Part of a small language model's weights.
Size: width 192, 6 heads of 32, MLP 768 tanh GELU, vocabulary 4424, 7.92M parameters.
Architecture: LayerNorm before each block, untied embeddings.
MLP neurons of a small language model. Each row is named by its layer, matrix (up: input weights) and neuron, and shows model dimensions 16-143. Each number is 128 + 32 x the weight over its row's rms, rounded and kept within 0 to 255. Numbers have three digits each.
After each neuron's rows, "fires on" lists the tokens most often at its 100 highest values on Wikipedia text that the model never trained on; "fires after" lists the tokens most often just before its 100 highest values on Wikipedia text that the model never trained on.

L8.up179:139123115093124157180170146151077133134102127111078084136126061185136105104139087138107128118112185070115123124152150150133124089121153120112212102169149153050074062177188100080136104198092125159139131095123109206134139178107161179104125137119160107128206178091132135137104106109158131155125218113065142093108158136128152091112120129048108160098110129163133075133165135125151136095112
fires on: "ra", "an", "ri", "ic", "in", "r"
fires after: " p", "D", " P", "P", "R", " V"

L8.up605:064119082126138178103154103128126110155126111094086175100159120187083103091131129168113161122170137135129138095165104146144094139098146120120152080178144098104147102126134128132167107142124108156115169134141180121184111188084120148147114108108118100137174093096114135154105117200130106154084148172155119161106157126122157158135201159150101106121109087187123124110076132128202117039089
fires on: "0", "19", "9", "1", "8", "20"
fires after: " "

L7.up273:173125131068152158155122108133098094175120096146134125105117160184078055110133142156144146047168105102163136067132117132158166089116156101119150176141211154123111145124178126153122118093139143144051102173180110138103106162161143140134134175162110082128134183096167147173111172164075174079138132145118125083099129158115097117126102150153070136121118122118104126134143077147137137091089
fires on: "us", "ann", "ul", "er", "ab", "om"
fires after: " c", " d", " p", " D", " v"

L9.up212:126199123094109177165133112143162171114140147141122120106130075043126085188081127124107088115136125120134115090138110131141145086142083125132124114175124157109183113118159100170100112153134088099120120108125108162155070158131139082171109122116135141138163164067146149083107140182134180122100139070144168110146131137069095144108168185065134107148106132147145133098143087135093167103080
fires on: "20", "18", "19", "13", "17", "\""
fires after: " "

L9.up59:129111144124167065158171081125193077157085148134120163146160163187127082161068128099139120075179153097131112087101124162184171120109158083107200138157132162155131136140111151166106103059118114169144101126156132098158160134125137122130159113101132076133117171069144168131089149160128129147138096145112167128121093143151078130151107156098123095064124089144157109122126129151100119142097
fires on: "le", "ic", "ro", "re", "er", "et"
fires after: " b", " c", " B", " pol", " St", " st"

L9.up723:086165138153129169119115096120155083150085052110125102126165117128097070138186070135172118165138077070136082125134137174144119111174152082118093155133117139081129093116153145157070137077123176164117134109155106161157107163157135068171127119128126135154133140085139153074102163095091101154135142129107150183146075140181131118160146195171157118147095142157159135097119097084102129134051
fires on: "y", "ig", "ty", "al", "op", "age"
fires after: " p", " t", " m", "ab", " e", " b"

L9.up167:144115101128143124197120118151137119094130115099208171084185149094117119144150110147106119079162143113127117057153092137155111145118158140080089142091139119127102111113108110146108058081134131139113135155107144161055156167152099115192168157099141129180112214150142119117144143062151089064139136126158140116134127098116083135151149185169129106116131162114123118126091114086090078117116
fires on: "m", "S", "/s", "p", "ats", "s"
fires after: " M", " t", " m", " p", " f"

L9.up568:135115111140131162170134128187108116151135101127106100153065174199045054135120117127154181094152116031159147116160144152175136133143158089095155154131145133088151112150098063127142085072119139187034127151138078105102136191178086087112087118148151134169168149090169175170113098146085122124150128124156126121123116110092118160108125141154096120115142133123120101128163149098136168129073
fires on: "le", "ele", "eg", "ict", "re", "om"
fires after: " p", " v", " V", " c", " C"

L9.up228:153146123149143151158138130121187117171146148152137089151158144138040101114142120100134136150126141127134118118162138136177144072135112141057093120144159142105117175167108183150066134130127096131085147153137126130143096157125160071085181116151066109154139196117106135107087139112130069016138191093120152075119169141159126106142125184186143148139126110136131131134148144148102081121048
fires on: "al", " class", "et", "en", "it"
fires after: " p", " t", " m", " b"

L8.up248:181127136101121148152144118152076062161130149145117101148227159158106111102119107150157122088113140088103109096124111134121162103130133089134151137163114142154088057114160080114155139114130155206078115149152077119050175129142198151117100119101102090145152223123120110138110138105145118139128153122134127149134119153108121123078107214130096126134132091110136074192127091110115104094093
fires on: "i", "u", "ic", "o", "ra"
fires after: " l", " L", " p", " P", " F", " V"

L9.up614:123109104070149137195157152147138125157187088150196135168116094126132103183087197136180091170139107052118116085129155168155154079113112150140111133174159090128163153148133106164118177159137117126116120122122155140098159156144178051149166123090111120141132130091103121152160126159132074054106123096060114130124136147120122193163130162217127113126050118126138100148121088142138142117141
fires on: "uz", "ach", " is", " S", "at", " Sur"
fires after: " S", " K", " Z", "n", "i", " Y"

L3.up85:191119079101114143128129118112116124115143135081125119112102135132121122113116056134128201136136171166094124165119126150132125130117115143093128115124122128124098100133144127204132133115118112134099117115110133000154114235000170123045130134160245107131109137112147144147134109121099137119139090146111135126095108116111160141121128151119121112107131126114064114128092134124133124107146
fires on: "1", "ale", "6"
fires after: " "

L8.up43:092174111109153149149084146156093173154118161116067154124095125143103141145114123192147159163163098104169133163146129156127163144112167130045124126126149128080116096128194127178131128116100107130074149118120154144093117144101080145063155103133143106112155076124146129161133079158127163074144135057130132203156127120132201201102184184123068101081119118147168086151138136139102114085068
fires on: "1", "2", "field", "land", "0", "th"
fires after: " ", "–", "-", "in"

L2.up346:147142102135111165106188120171127156160155113144160172128160127156108086134105111193125099089163116075108117100137107149141082095157187108152129070161141132097140071176171119149162128157068073079147116147166130151171109133108096111111138113125136144183133106119171124116114135171183152110086195131132114100150124175087149124110150174106100144065119087172194137099110109111179125108070
fires on: "===", "=="
fires after: ".\n\n", " |\n\n", "\n\n", "==\n\n", ".\"\n\n", " ==\n\n"

L8.up600:159164117121125107127174106161150094136166114124129094084189154121120053194118151127117195065124154138187114152121078088212109102117126135092167104148155173122090167128143117168102083124089092171136113170154113156123138138059116123170126127071128072123157105093161146132133112132157175144095145141150192092148167127114132150111128123136144106116110097136156102130073098152125132071156
fires on: ",", "20", "00"
fires after: "19", "20", "18"

L8.up21:196121109079146078163154121124154129141102116161128148102119092184095108127168158176189101085124111082146112037117106202194152125151161106078098116139165133128143129137142098095132140117110143168061133114137136100072084111195152102146147096154124148148135180098147154156154149132157119128136094163123130087083111123094119126115121159119137108143094134148177072098139169116139125081073
fires on: "3", "4", "2", "7", "an", "5"
fires after: " ", " (", " T", " H", " L"

L3.up311:140112053188134102123150077127120136181139120076038165094127160133127128141124138146131120127125130109101147107132128121093117123157149139160130151123135166149105131128145129149115124125159138137152137126115110084094118113141125122108115145193000127154128115122170148103083118127135093097113084115122129139119186127113159151120128151140104133145150094145107111132128162133120157141120
fires on: " +", "cept", " Ren"
fires after: " |", " con", ":", " inter", " ex", " a"

L2.up90:114141122147146118136192139115155154135123130142162152143124176080062065172086133193142110119166111120173115085111093112079063072125129085149146111145140140139152125121184109163149102149071057131159154134150097162167125086116131181176186119109094153125146156135179091159122136145169184130100149152137193112099138133117115106112185137148102127132098080177194086144147157082066142138087
fires on: "===", "ves", "ests", "ages", "ques", "ios"
fires after: ".\n\n", "\n\n", "==\n\n", "i", "sel"

L8.up721:129148124070145109115189132150150155123179152157133111121150204152122148119098123198138155105145194119163085066179117150151115099112158084159097101083159177020125095135133144144120127128084131154177112099079117172129159152097152127102108156117121147163088154098126130152091095114138107129065069168106054158115117107123104190078117184104147145096137126087223098117114111092176144166114
fires on: "N", "s", "ed", "ate", " Res"
fires after: " R", " P", " F", "U", " ESP", " Pr"

L9.up484:176134114117137151141171122159118113092107172133145096088155158187137122158130087172139175177126075113146113128087164088129154140174140060147111101166156170158131090140127096116141128081134059177092107116134194204116115151131122094100123137098149153116147156105193151131096168162082124126088117106135142163126142130097095164108180160181088158178138189135138168123119086076168149125051
fires on: " —", " –", "ist", " former"
fires after: " |", " a", " medal", " the"

L3.up751:216119076127119131136129134102121171182137109150088189141145198145125127137100129120141161139153178127073135115144114118090067124162168110086138126192117155121111126146140144073116110135089073217189168143136095102132158187135137132129152138100072087147140115084083143078131148118192126145116073172093145109161154128129152154134147137130132119100155125106031070085177188127108144089100
fires on: " +", "ility", "enced", "mann"
fires after: " |", " s", "ett", ":", " ab"

L2.up602:155157111116128135130187171138111128125154121165150172123158144100144098204104100144128097047186148087155144118169121174091131075124143049155145131135196166105115132151170087190082080162111121182097115146164080152160158134136123089122174129112072109110132119138131109112149129158163124112053154168079196112095179193120077175097181196135046121135095072162148147135153076124102113091084
fires on: "==", "-"
fires after: ".\n\n", "\n", "\n\n", "\"\n"

L2.up518:153161072142109156134166175118157101125167146139104169137152114104100112141123090161143103081153114062155118110177068140150083148078165132117131130155148162152123141143116092158151076189110051117125162144144126103127119110103103098156155143109077143125202169114190087101131127183143139116074145092103175159129164182120102140081154148073116108124052140151161103150139141142163143089078
fires on: ".S", "==", "wards", "aces", " Eastern", "97"
fires after: " U", ".\n\n", " in", " Ed", " Pl", "A"

L4.up747:122139087106165115121136090098117120136100140162120168082140112123110122125121097122164120132135151101160099085220140170124159114150119155152148147145103100129181101194162114170126124141176106090141205161099011136132108101143135124126100159138104101103159113105137124138115122156161098122095147045086146099140107136107129081127138164165095120122139120152089138118099091110112157086067
fires on: "18", "17", " some", "per", "\",", " By"
fires after: " ", ".", " and"

L8.up260:193157074128193122131144128161125131136110094141128147159125224162133075127047129124124102102125163055159128059091125121156181087113139115088117106115155135150118123180188116106135105085115092171096107137118096115057125159110155158161165181078080081132139192100132132128156148140136123145104140188147094094154147093101102118108148164119083128121131134111145069140109144115131186139073
fires on: "ul", " al", "ra", "é", "ro", "u"
fires after: " R", " F", " p", " v", " V", " Pr"

L2.up669:165175077127110130144153133128156139122137136143135125152189142130131057153122162152132107087199132077099126077138117171111131132122113089135144106123147151092102088151149113171114118134127091190117116148147121163081167154144110084142185124091095070148142149104214127133119158163167133061075115114068168073111120171141116155114171215089104143143100123155163090103146095068140165123056
fires on: "==", " between"
fires after: ".\n\n", "\n\n", " |\n\n"

L7.up175:143107090167126145164122103124131194153150110104126121058100187136125068108105151100167147101192156051164106066124106202144112077080145150097139117146122127092130106164189144121079051086123114121110099162119147149153140222155101130140140126100107116156142169094170120173132127149101116115121119129165093093039150083122204132113146169122079127102144133139131088128105147119153137129106
fires on: "ro", "é", " dis", "le", "ep", "ont"
fires after: " p", " P", "p", "-p", " V", " v"

L8.up285:116119110077199103126122101042149084124114140143141097072092193169070100123191140110118127155149178092148150053092133164116106104107152072110149124128161135057149127144214090149158152141131111141116149103143123164086093167139179118138107136097089155176133149097126134143124080161150140108135140183112137154115072140134104112153125152150136100139153158098102017104145127127084137106107
fires on: "9", "8", "eb", "3", "5", "ric"
fires after: " ", " H", " (", " r", " p", "F"

L7.up573:105113145134092094123087115128158099141116124170115097130184094144108104188157132122096141082165159075166126124161097154177112113116123143109124094164164096116103134145149121168114093106103117130146121168129090095169130118148159114226148175157157124160158122148166137100081116181124116079124134163152168089113117151096161184067132118150104129113080092196166123106078116140110110057156
fires on: ",", "16", "10", "15", "22", "21"
fires after: "20", "19", " However"

L7.up766:182161156092110101146077130117134135115121062155234073134114126130116156154100126146231128099139165072127109137167151136097162085167139145094141125209121154156174134138086093138176104159048127096136129085096092146138130109164116082144122158122076142148147152074130159071100129163123133157097107110098120071155127124142112212143148162119120150149126141135162134117159152126162144069140
fires on: "er", "on", "our", "re", "u", " Sur"
fires after: " Y", " y", " A", "'", " K", "n"